MLP neurons of a small language model. Each row is named by its layer, matrix (up: input weights) and neuron, and shows model dimensions 32-159. Each number is 128 + 32 x the weight over its row's rms, rounded and kept within 0 to 255. Numbers have three digits each.
Before each neuron's rows, "fires after" lists the tokens most often just before its 100 highest values on Wikipedia text that the model never trained on.

fires after: " |", " (", " K"
L4.up313:143116124122164149098099124143183194152168099135116103107196147173100115163155169097119133075098102136081072174101155149121155142190096171135127069083115124156156118157173130130191119099190163114098130140143124087135131105160107157178117094151114097133112153099184130118125120172086078148193130151197195169170112157086142120158103080083122111121136100077202102104110171085134093062172

fires after: "-", "\n", "|---|---|---|---", "ical", " Pro"
L5.up147:133168173089149093091130139108169122120182082086139194069137111180172066147120099140158123121163137139094118102160102096144110084138130074149134133143084128148132175154087158213137093113134148141119131109171107105140162076131142167095148106121072156186155163129085162112127124108154150092149121113131161132143103180182163139088167173117134157064108175102118109122194135082110190156122

fires after: " ", " |", " 0", " att"
L5.up596:111094132147155104123097134071128114155123101146120086180117128100094177131170114163177172091116119140059089177127156136115109124162137141101144092090141117153150097121124046084104182072170123117138102109058127064113133143057129140099212128115146142116135184095091135164119140109170046136098125159180183165123159109134129095092099117088063109116120132124124170160160132121172107155100

fires after: "S", "C", "L", "M", "D"
L4.up612:096124155102093158161117111155123124132084081111108145121129101123110128123139106059195102100143147118081123107137117144169136194165120100133141158159146121201101101140099116204131163143141114145118096137094076099162083121084066132156097127105117140168164115127142137137094147130148158172161146156084121174143148126106102113134170149164123113131133145197080100176141180225149094123153

fires after: "\n", ".", ","
L6.up597:112128121165088168102112145067112113121078180132182150118057099120157116136105136194152114090158124166140118112201096117105155120094136155163138099103109088196139139116153105147124131147093113104159141145148128169173177101186133107099140129159164173143152102160101142224152170132117111122148230057108088134118083138128135114092104126080148155061122143130130133143103172128136170092144

fires after: ",", "\n", " the", "-", " S"
L5.up236:054114129095121109092078119098117171149197135132134146111096171117151141150113141083174150110107137070034135112099134119159113100149102153103153120186062113137135125126161107119168108101147168126135169164172091104160143119148158099104129137137109160085123153130125166170134104134148169181072173093146173099126102080194081158142161134128136206090131103095134066086135109121108127089182

fires after: " S", " G", ",", " g", ")", " Al"
L7.up377:121162158108136175166133121165134150121147157113075077122073102110156140093164056198186161099137147164147081102135137149121144156109122128101160162086067140102124142154153077113150107141160111110143132126182142164103114066149139067104111111057142136160147105132112091135073106111141168139129159159080149134122204081092124154089150171165079234053174134124090129138144146103137131139149

fires after: " H", " Y", " Sh", " sh", "G", " G"
L6.up1:126131163132146172142124132199163122149151085199059152163074167162103156105107104084177109166173143117080194163071118120218184180136174137149142105136103163115097110109166109126144156086151151116156093131134125104183066131079093108138062153105098111081106182092145149128168089083122118140182138148128129108089154106108116116140096092160134130121164146121088146100141156127095107158086

fires after: " L", " the", " (", "==", "L"
L6.up438:173123052103088134140081099091148111153119137174114111161128092102071104151068096099177147175104196136059085096139118076144156120122161118121142063147137126167111087080135123182122125130130091115176162163166096103126156135150091185139076181114203135092135142135105144088161172151125097194108142122109160116108069069154098146156127100142148144169138125161141128098158125130133177127149

fires after: "\n", ".", " Title", " ", " Team"
L7.up342:139107130206127088130137169122057111153114161077096134169101052122182158122122150110139091136122086081069119147139107060143143107143080175171127153182137126155121116178112215074113117121099114127128131086065096144136106121153189138167122108116130110142127119203105112152158115140090114130165169085109141130146111149096145121110165119123140161122146103100150161159148191128201170112097

fires after: "\n", " (", " \"", "===", "=="
L6.up214:180142146062120161125120120127116177126186149120134123205124134084142137092168145114181146117125122147214143112146074065116168119095138150110125095143136138162124147135131206144144094083165171128098051111164080089152198125119105157129115156161077148107151149108092132113096117144141103134099193108189156066085150091130089139126137137111119190096136147139118082097160176141099136095067

fires after: "\n", "|", " (", " un", " Frank", " Un"
L6.up50:148139160153117147108078160170104150178205139151088178192105124198116171139176160186090076101089103123152125116133120112109132076090137073143153141139084126099123097177130088066104105100159162110090137160112108160099102152099115131140069089110153125163083126112109201073123177093144132101118211101134128080078145129182103129087058095130156199088149096108113069133131116111147158146093

fires after: ".", " R", " r", " 1", " D", " |"
L6.up14:153155070143122073118186091096116084108116151087155168097130166090111125128117060117109124090154092107110119163091202111157196200173139159121119156167140110209093076145126105136146149164141148170123156150103142125129104184092135099105220110167101144151144150175161179119112143126158082106096170091109096162062117095114075149106119065133107135124142109060100065143154106091179096137099

fires after: " |", " 0", " 1", "|", " ("
L2.up329:196119123123117145158129120112124155177163059135094123123085069129112114099150075089132106116121112076085122172223113113122136140192083155127117162155139154126104094068126191135095139150090121173122163065121171120145114133109129088155113148152131130124171170142106149109181174071162139116137122120155105176127169088123142059133162130106129132154127165158114142146154148158133122118121

fires after: " ", " —", " 3", "%", " 0"
L4.up257:186144148163147124168073122146175107137172111198099107102134105107117169179135131124170107104115143135112087111162132155132107161112086149135171080105146095134160117168070165088088135162151164100092133091116153112198114053095131079126155080087105127130128116115125142133144132125114054164062105103165208110170119133116215138187178110102110085092163079081131142124173106088158126134175

fires after: " (", "\n", "-", "–", " \"", "==="
L5.up32:207157130173069168145098138111087137062200113150110116227115167107131171104159157171137146131130171174179131147113145142118116142099173121074082069110174105133111143112147110138139102140166095098156175148143115064107191177112134129080154168154104087130117165123123165094091109140156106136115200123164108099091093145140137173133091177112142123186138144131013079131118132132118168157144

fires after: "\n", "-", " |"
L3.up398:087113117121176131144120153117143132124166108116152109131102103087096129130077112146126085166068152110139081155140145151141069142117203163170140122143080079105133160098121103110112134157155157171114122161151168117107141079231133106134112084067123117085119113132120143116124191090121163075056182080147180131077103123204139133061183148106129161114130120125165063111135185080142127120157

fires after: "\n", " =", ")"
L3.up600:099111166171127164099093146107113090133058089151078090136108115174044110169134091100129119116153133134198116146091148122212100156062125113154206083169114127153105145188159078187158111149119130100202188076189148140142134122116160092148203130152089116155150129107162150115139128108126120083189141090108133102114208138086112135133157095127086106104096130150168124140096116119135125096156

fires after: " G", " B", " St", " is"
L7.up82:144146118142138160116137099188114145131098096169127132110117122086102120130095082118208156137108089149126111147133103144122146063111095115184096116127139138130111103182133072120175163154119091168121077110149122203098145117170108150146159096079136110166163142156184097154143109114148147131120116135138200137128125116065122090093173116167160126114187162118068130214111138146098094126119

fires after: " |", "ic", "%"
L5.up445:147096110121073185103144055130111134074164151153149131103117128133084097101142150114095134113209104097107095146138088070163138125172091143178094132087134176199093118111154118128114087141131110127161123105148110132145101105142124100123117129158130144153173117127114106134114092158165107125183093141074176158199144106079125170134121144116128117160218096135082160131121088185085127143125

fires after: "\n", ".", " the", " to"
L3.up62:114129166152140209106089172105157093133080104125115104183152148205088089100155108126103096148102075154110128147133151119169119088105150135150104114135154148088085137129191147161106163089116086077165088099121103089110169144174103141100168193134087095097161094157105131143149126114103131082103144130116178132120106136059082105131121177108136179157104094106154118072140135107143110096118

fires after: ".", "\n", " 2"
L6.up311:115122103141111159143104101153184109149125117104121169107062154121101151149114114182088081158137136129138126162100105087091028153121118124139081100127153095110174144208144162098143168104102101099143084159122124112056160125138197140155114156109154049086171114114068153126182084061131108129109136134118195167151153097144166126183101114167116188157133134124061117172173133114167114124065

fires after: " |", "-", " C", " by", " H", ","
L5.up520:100173136085146145118153091123144173148167076162091148101158115108084076175184159091147118123161177136089136108126165075129110120204125096129130074081093160086204110126121145156113117125177136096120121117158129088119153190121138095179117106123102186072147175114151102145100127068195120187095131113140132115137078162132146144078077072121135089127187151130139147089121118115134096080197

fires after: "\n", " 19", " (", "er"
L3.up577:117126103091137116131139176102119145129156121108159163132095127155077097147163152158163141094110081116102157108127148072133160130121113164129153121132089087129110164087114150141140055193094074129134141112170106186111115108139182165112149157106112108102143122099068098168120144063165204097089151119126152178097145152141099120051143041133118178144121124158198065136136136112095100142105

fires after: " P", " p", " ph", "p", " E", " C"
L7.up470:075120124128193144098115137138096133149104136147182162120097169197098112148162102098142147092160122124073148093124072093103126137154141103143136124130141045161126105154093127162101148069113108088148133191129168106132160205106173090165070089083120148116151125092094133145093102148213159143148163133108100067135080122114143077119125102156168077152090167117141085151129163097112155172158

fires after: " C", " c", "-", "p"
L7.up96:123139117131159150120096127190104065105112120163096124144131119097097134085140100139154192125138135133164103077128070102140126114122129156165144118078170080145113088120162134176110132101152075169166170177203176099120093116171123078163134084150101161155109133155059116053077142130184205168143151162118152077101056075135126119153116121155122127088184167156103065138119138128086140085080

fires after: " |", "-", " ", " •", "|"
L5.up624:114142157103099118091147086106147170173153122114038124126135069079110077155151110088192147087137100151171077168169159159133090111156139091108155118178091111143106138116097146102071126088132099096158105158113157119153131135122143109149116145071073143157100077101085062096094122098168083174132154113164169117148069120086122093105071086120061143138141147111125165126172197084139133089111

fires after: "\n", "-"
L5.up148:090156139115145176046147148185139089103152101139114148124082159123148133131133114158155166142137167093138126144101165201153154118133167121161147101143112098192096211154178050097116103103127128143173108136150170113101103116157140087100167089155123152051142177107087086152149130147076080208115145100142122140058107151174110159098125072118111198114107115070118114140141168098077101105180

fires after: "\n", "|", "-", " of"
L5.up214:169178156170120148124099106121167098161128182143165138143050136111117132112131098200095079138138133137099130137119164128083187155157123170107144116138105091170094139113153196051131114137140140118099096099157092151139110077176167138174117098118096110152144128134114119156082155109083180074148108158115179056142152129112068111077145052121119156092120123126146107132151137111107120100104

fires after: "\n", " =", " is"
L2.up540:138079146188133165099127090112126128177085133132112095102128094064107101135131114084137160137120173087139117177110160099117146122051139119180092126160121112155135138116141112128188155189144090112155225129156183149079145142116059176102122097100157153153145070130118122165132128069187113106110165076082188133097193084114092122111044113139117126091151111157110106181051148112116184123129

fires after: " H", "l", " B", "c", " L", " m"
L6.up361:103177162131116137133144129145119093168087147170098111087124138113134112093158122121141165149111121126142087164145114076127139125132124148126117145088131144137201110115187119198081164142136090173150128107128112145146127146192127092104083122191091168076145090105100146143132088053116103153106134029144122045097144181085054075121164071088165086127074142137110137137161127146180206152190

fires after: "\n", "-", " |", "|", " •", " D"
L4.up179:111105168102086144090129139141133167118200117110130156129069108086107134077224124120178135145129170088121153190135140142126133147128168067090136124183073075138196175080141163088134132086125148172066102092168150127096089109100129134171115098089080114142182152150187109114128104184079117121163089164144157126183131122168157104096088113100085112148162117116133154090109104136097195073085

fires after: " (", "\n", "-", " \"", "|", " G"
L3.up583:131152109167071152156139139118132175135154140101171099184109100132147114098140160170168084079096112129155139154127149184099188091138155149150155106106130055138092195132119153104140111086172168139121134126112177151135148121166149125102123128144177147087179094121164169085152104133148089109076115126168101127119102084105075144110140115113124120141074108075068157176127155108160092047150

fires after: " F", " U", " under", " Ref", "O", " Con"
L7.up591:091153179177188072161172153174101124136072122104120073132087122152107124128118163106162168158092169149119133162110156138151145118137111153134106101160110138120083133164113143131082141195200143072141123096080181124105125107152136122100140075138149076128137085169159081151104168131135165070094089147111123132117118123124183191041104139160140102132155103092127123091138117062099131198145

fires after: " |", "|", "itz", " South", ";"
L2.up301:194139144172172138103133120159117148133130109135132120063139133116084122152056085183131171134150086174112140141163145205138137100158116104169154139082187080083149141086119198101134154144133138106084164052133192094152130165081141136160124104146093153209112124158126073122138159124134129119107090030100105146118091089079148131082164126155059122149060111166113092136124156158111127110209

fires after: "==", " ===", " ==", "===", "\n", "|---|---|---|---"
L3.up482:081108125125116107075138126176134196150097117150097067140159067137108117094118159099161086162141098101111170077142170082106140147122155153194130120156139154135124116110018072158142129172066128115130175149145180147071140125162105126120124115157127162160206070123096172104100095100126113110128159062107173161128119136158072075109100114114154142127120155091118147093135142127106138152121

fires after: " to", " of", " for", " in"
L6.up121:152114121141120160179155133091095113094112029078168127203109114181154134118102155114118080123132145172103148118133110080136174108104167161112148093131103116133128120076162154103193127147136126157176052126071161143124138163125058147070189098149159126126135120171115126102100152148153106134134144172092159142108120159132130102080196107110142175165160099168148100177149123101140108103102

fires after: "\n", ".", "'", " \""
L6.up184:191080047121117145118114144156158150114145097079171146148103145151118126161130144152075110115088078129170152121201142114136077122129141109169151058118130175142180104124143084113093207129123143081058089107161161108151121126180130090126090163135144120164120130117146145184128111092119149122136143116124097061108126097162094116146116148089108175095233142125089056117120143103096093128142

fires after: "\n", ".", "==", " ==", "==="
L6.up471:152125113135136163094126101098156129112152139099149145147138114106111169161108126123144150160049118145210128178128116117093118069122162097092143110113184168130149119175134119091119124121159126098122112168159116091070111073172114140144164099131042106167125162106112128100104050093065147183168126133160165163110152137127198089126082058163113167117149137157074099150090120101106064143098

fires after: "\n", " c", "-", "==", " C", " N"
L6.up337:141170134110125084104103113151136108142157101109139141135113094124114164161114083185140118076140106090109128150163100083120084138130162116184157087170124143145129032081102096161090121129114126204104094144152138143130107131140124113079140117105111138179128131154086117090156143089150165084155185128127154071109154197161157136128099086090066140114160152189084136141165115078097179147119

fires after: ".", ",", " ."
L5.up187:088132150162111106124104120171098113149147168121101166084103144078055098111162169098129103126060141149144098091144164161205116183127090183123076159100119147124122065152129210104154173115137108146135081084172114127092129140076158100133119114147096097141159103120112140143123074142100130152171166080101215161096118163093126171138178125153198181152118094107137146173120128122121100092152

fires after: " (", "\n", " \""
L4.up414:104160107176132140128116142127070156134200103099165111132081110184134135133185190126107083066094110192157100123081156145128159119072171088130159112161173133143113115110151091101113085131170136103104104118133131112169139143175145095085098120141151156109128072151118191081156133105108074135153207066101109105137081129126116148068095166076147122160142140142116033141106199093104169095106

fires after: " (", "-", "==", "==="
L6.up298:183221143093129198090115093122110130135182122127137127192138163172141142143103138169135128143107193160197105106116170093137108095158136141100101191164162196082079117120117055147101095157122088101085095121115086105101115136113121119118089136131062176097107095031125188077156130133167126154093138165163115071145108198099182159158174054141089131117145175110126089138168181133081137121129

fires after: "\n", "-", "|"
L6.up177:102150097150133152130138187132145131137174178152169110145104101095075128137101096179149167199019175102105166090119065096118162154123123102156126139148111154148098158166178166043118165134141131101069160135099143163141160076114122152167131092131082077128182179108139111173063134084046169124115120124124139089122166121116104127166085073162110127077171123142159097174117133135056126123170

fires after: "\n", " \"", " (", " |"
L3.up358:138086118109139178177086151140132172147157190152156105157121094130149191127189104124114095140131137207124130129123083155104156160157182075089126141150128106141127186115132140074133108120149158117090138084121093098101152121186121134140100132121060152161127112124139118085107096172104135098097145056159130122123145148141149135170129168094129117079114139104089124141111126085107105079087

fires after: "-", " (", ".", "=="
L7.up238:123161142106168124176097114141122118155123095186150131177151173127085108108116176143106135138161174113118090149112095069164127175147139153099107063107093149086142128130128170169118096157154141131119109122168217162124112090134087135105144138081147141182132113099105116136151144041056153110129119068157129157068088160090145070133084052093116074147162151136147130165146169124142140128125

fires after: " D", " C", " G", " H", " M", " c"
L4.up349:097121164139078150124147095112130121200133079153101094097149103136130144077136126095107061135138167107024162199107184098191125119123141229155148085147088111114067122146166106163110138100165114126152106108112124164137179156115121112144073077125106146138122199156133151136134149106182153188130193077159122060094119153121063140075130114154105161138126151111073078125148113173130105169118

fires after: " (", "-", "|", " as", " \"", " in"
L5.up482:143108152118119156112119138153135095130187119130091161089106104151120176065134102180137135109145180082082125157137101114133092122128157106134117109184149058131185120150147181081129139113096153111173174153079096098192184160059137132179115109132210144132084074090143118119165092111180167171143221140138101105094077128117136134129087088128090146137111117129150122103117086078129159085113

fires after: " =", " r", " l", " L", " M", " 1"
L6.up13:102090115086191128206159132126141082163083129091107123101121124091161138112079081132107160150176117161094149144092134132163145160115156132118191109125204080138142118106161060124102129144059097099182132078147140148159118141126163114118143152116126107087153127136104118129153182061160196144087183142101093131138084101155138130135095047151102162062142101199115138104094092114102143101108

fires after: " K", " T", "k", " J", " W", " R"
L5.up275:107159151082136174127163080178099132210100073171123176108085138100116096114155134135125127128136111137053152120139163220094093102079153117139076137097123085136155061135089127144154163154165141177147116122109247176154091162113095133109123121130178092134101173127123122094089082057134200150123146138132119080141093076102086100126130098147132114122101139156103142135090109098094057177109

fires after: "\n", "==", "===", "-"
L5.up167:143153150059162102119152118181143119096137148111120103151088142194104192143088138140130132160112137160097148031148106142145132139124145167178094109168066154159141155176123074045178105101141131098132110141101172124110129170073114132119123084108144106202154188091138130130153154057080085108105147079111128082106143162110100181100070076095084174127174136175121109215108138167134174128134

fires after: " (", "\n", " \"", " s", "-"
L7.up549:126140013132079104147090080119091114086182128137175096184078157051091126182113128159125126145128087107161105127126114157116081122124176165155097077170107158123138160137140112128152090104076124146112114133191141090179136174144108137155096129119061114130166154157141124134109096122113123164082140074143110076120074140187117149170151176113117175069076130146104108086146148085158173112160

fires after: " |", ".", "%", ")", " "
L3.up536:154076074153161113129154091147098104129151119198100141089146113175071113150195130171193170119122128171102108089116085089174152020128119142112087100074123106094110088159149162137114093122182141168106082055107152125174126154102127118171140107143201215159167096114119133105125141111111091149096105163184161179125126150108155140153138112170098076119159192131107132121127105117126145123175

fires after: "\n", "|", "-", " |"
L4.up177:141163099107149128115086139149116182159149121126108084101144113123096126170089147121130138172130101129111117179125146082152183126127153133127186069174061163142149084221107098098183084187186154194031099201151167122121070111135104166094094092158101128157147133156079143131143102126074124110092111122133149129132127131118129167115100162077093134092163121127149131077154122148109108136135

fires after: " |", "d", ",", " to"
L4.up173:093110127133080072127169141106191147096104168127150115142170140125101082123133115216192114085109133081060166179160191114135159160164131105156120122128122106132134128143138124153175097131175082146153186148145097084147110109108140135062108110169126150106108121119134094230102069114140089137223150135161138136165102046118140121158134148120164141175099164099067117102149135083143088141066

fires after: "\n", "|", "On", "ats"
L6.up627:083148097126102200102122139111113107152080120102107095196066168172126115180138135099146117130109129152156134086122107136183149177151141157089140072108060084142089134158139061073160087195084094173156124191142123150181101136184159166119157104171099093178127066148146105131114120145117143166080145103106161131128116121174130104142135151115133143105118122139119124143144132129114169136173

fires after: "\n", ".", ",", " $", "-", ":"
L7.up196:101132150133132147159131094151119086159100153084127103129185141133115136124089110067130052133094125114117166140152125054156109136163113165164114175124144239146113120111132159088138158104075082096134131151126076141112137120106159138177089163126093137137084128140133131120144060096085140141153182174094152140191141219026089120133153026126131177167140159061154110120190172155126125082130

fires after: " ex", " in", " end", " mid", " In", " December"
L7.up152:108199165173173151158169132053105129106131135107165149138113098112061124147099110130113106090110141141140070109121160114147115192148123153119145148163092110113166136145118099084107137111109128121130124110148168133126171121085133097096163140195112068137089076104165046184092189083129069104141125038127148146163150155133138139170177154092137167104106141195211138155155152134161105144039

fires after: " \"", "-", " (", "\n", "–"
L5.up327:167196051147094160138130146099103111039173114152109141173121104167116130128140125161101148137110072147131159174120148166137126113117153144129102151158118125184084115118107084092153058143127102158123117095109134098129140159135105124082153203092135111070139108092150116128141116140139081121074116091124135107175081131102096134133143138116130147161168151152048094140105160111137123130151

fires after: " |", ")", "%", ";", " "
L4.up102:192107109151113132153135116137070078115141113173115132148255111166091120169109155118153191113141062093101067119136123125181172168106101147130126130061148097089183174138132148126069147133166127116081126104117149187093097159115130129125133076082101135113116164047135122100137169158100123147099082124189173137136143176107145104101191132116079152123126133102171150102144072106140115089163

fires after: "\n", "-", " l", "og"
L6.up210:125172118164175113133118161163150104159148097188161154105086109119130069133120115156166129143150094135122158097153130146125127132153185114125165136120127147134127143178109143083132079154072144124130132123153095074170128109098138143101135110086133164137163128151027104103092123132088241117118119120152130156108090124186100107088154103064097120145106183080117137152141150106115121113105

fires after: "-", " Mc", "^{", " $", " un", "u"
L7.up522:137197130160104111116079140131101107134142070143102102193142128143188135098148173116138084058120111184186128104102164083209118057109117152149169140131147161126159085178107133117218116155178082081170115127151101092129140134135132115144082165113144152155141080134102142093060085153119153175154122174111142129111095138086135136081125081075201116132142102106143107078168157116172117121126

fires after: ",", " to", " which"
L6.up588:127126032132152206132130109163149145083119124130122122165129151157099137132104107144176091125073149047123157114108105140082149155119174114181115096178166108164084101143169149128158090110164130120159130090131141111077141091132149161183139107141124103101119142079113169145058143133036108159113172093169212160150138091121158162143098112121143158170162198123079112151167118123140136116079

fires after: " (", ",", ".", " |", "\n", "-"
L4.up278:139146135161145129160191106135132104131212175123160125148141089068156147112137199107186104073127124084127138161190129146182083103138081144118093120107189181176114127115078123049175070092087121100138101130108190146127125101103184154127099106135103134134118146116131182177162150199123098168142166175100137130134090118097117174092146110179047118163113120118110078173123142116128100165119

fires after: " the", " a", " L", " to", " The"
L6.up85:116078160154120123146127100114117097145054136166160121160131153170098104170138120162169125189082135150099128094118174129153084142146126180127161110146123077101085109095147170109168176114140150179175130178073141154088156120087050165108146096119079165090112169133108152159175149113154129183051106125085077173139089095138092152115099156125142174134164162101139153139174053146206139108127

fires after: " |", " ", " 0", " -", " 1", "."
L6.up252:132116129094155123108109114129155090137144109138121173096129156169066142108131177146113111065125088117089049180132198077161151152099144160119091135105211146142135074139114138075123154162162121103107065160125170132155170152119152152161144132103126132105175103141151131132144085092124086124136168154164216111146144083109129142149115086072127126153113128134145113174167090109165048078133

fires after: " for", " per", " s", " w", " in", " requ"
L7.up428:105151108165129158160113128073123112164058064140117125096120126131107127143169123117166158172150195134092096127105159108138111172126094151094129115148122154190088131118086109109176061163096125100138070168079073159118152114150102150130201105212180194087119131070171167071125127126197124139072159104122122105151125148067119087107142147112098179121111108118108150133153078139143147129091

fires after: "\n", ".", ","
L5.up384:116074113179140146115145104220173137106142105112120182161139102155095104163157160169159130162096113117128037092171117149087146127124146107131081062164109125138217144136090135090124150123144075117075065126130132163114130125135183059108169082149117099155168168123096126174138134113092184158141139119098120089135096092114131163102111075071160163094131150110139156125119162181142108034154

fires after: " F", "F", ".", " f", " Ref", "ran"
L7.up20:124147153129132042146136167127091122197118089130145135137080073056197140129132116072137176167155155098088086100115156118145117133123138179142109156130126141200117087160068128109146083123123156148153200138074162104090136145165149105116142114107131139208126137147111117137095142049134137129180114152089137127097161132085096179135111111098178093094148144110088164072126200108149127086156

fires after: " (", "-", ",", "\n", "W"
L4.up307:083110111114130123148064200138146149192222132150139106126137121181126096118156176163137052211168146120146131163142141102097159097144105122142075091145038118147157170142121131154164111155125119107067148094180147115145124123110114189126101070127097172088104133106081141148113153107072140126111152121114143203134041162102164107109136098114123132120118175187125116119151122085096169107118

fires after: " to", ",", " and", " with", " |"
L6.up119:114101096104090149132113072151109162107149125142115150160082151127134177178078154189160113149099116060122111121134143099108121117182150170169128121130126154150160076100187136100156091162121118140163078114156145160147089166126125091153151105144136082142113074101108182169128116075144169142127067117122210189152150117102103138153157073108108141123164162092140127208189107173114116083133

fires after: ".", "L", "E", "C", "ID"
L6.up258:139096139129126136124142149171096078158066067061177123107121144103086091121141149109086078100083104121133131110191123191179149174141077124191066173125166056141138125170100127168122191122102145169174077143120160120142089115124176077145149115111132105145171108098131118197135098147057139194169114105125152117125166145146114086143165133177131172141169117083112128085182127146117122105171

fires after: "\n", "|", " |"
L3.up530:137150095164124090097063131147131150154129101163123062116115134101092156085114105145131090149157148116141168098188142128146130125137176090084182140103094089142110164102123084069146141121141196074065092141124131120169174081134111145140098141131088069162179110202120119124144076120140121133102148164096142095163143083119136153102067183138095181168066107122141138146157123172139148107157

fires after: " in", " In", " Re", " of"
L7.up45:124195161098119188138119123103110133117154073115162111170169152103067116127074176125159126063062185139128101125080129123130125148092052105081127130113144122103196108145157122123144126089111101120166101120122107132106128163163096132160142155112115178100098135132172062131073138104177062163102133132160186131103105169138120082107155105174148182138101180076134148144171117078181119104097

fires after: " |", " 1", " 0", " 3", " N", " 12"
L5.up273:131138101168101161118153142096172134068175149147159153072164096105134100100135127147171107141171158151089131183143150123140066168129164087128054060091076115123064136123102120137135162156108131140100138185164157118172136132136129077132179103085123114130181107152134153162115094145211138139108104148122140071156119081153191116170095158090111110157156144121075145106149089112108134153037

fires after: " of", " the", " in", " University", " C", " St"
L6.up505:143162103195117169138148099106105161053071075156135202163096194157131082151120135119177154103113138107130099114087122088122162103109138163140120161093126159072096147075087098132147094127145122144117154154174113134162145116179117098127158103151133075117181124177253070125066171115150123123129093140111165155158136107140139139105133096125163050136104104139173168133125073132092138100103

fires after: "\n"
L2.up331:072107094176142130107126109134140116129145100139163104188147134121108137139138125153104119129073148105173133144155092187133110136107138138130094179183070111148141199075153143123085131135149178169139126127099156155147099112143139108113125138206149149145153190077191195073139121144133183103105144076100116086115116103129132121082175089124156129164204134171128165137161159190139131083141

fires after: " l", " sp", " L", " Br", " Sw", " st"
L7.up137:097113102100188155147131163166138086087057141126160152161066132120161083180110109123161180142164095202106145144113181105159086102123147125114100120189129157184123133134123154127167159116100066150141158154192141135140115085135109138101105118083136106129133113125055116085116105063165087204092195063088114128109106099172102109132144101131073108134143127126175125091120092151129148147137

fires after: " ex", " dep", " con", " En", " Mont", " in"
L7.up287:142168097175164138097103137111000148105139124113111103086146143112189172128076136162159140176112084213126132108116162106125162099158092102107141100127126058151145095173168142149157131164182103075203124112130145091079130110094149087137132118152131163186146080083147125130148118096138141134082123091132065139121119150130140183123110160109120128146171103092096084203123107101159148035119

fires after: "\n", " (", " =", "-", " co"
L5.up252:159066136140154138105063144092135129098100113111107127185093142153142124146163145157175146090091164144156091175106146149149163157130121157128081140101106157137156133137139114138123068106085144085207143142128116097071191149154110150141124141163107153118148098119133128146115125082183087143111107142127091124115174128144122154118085081098132098051068184124148123127101146162164176118129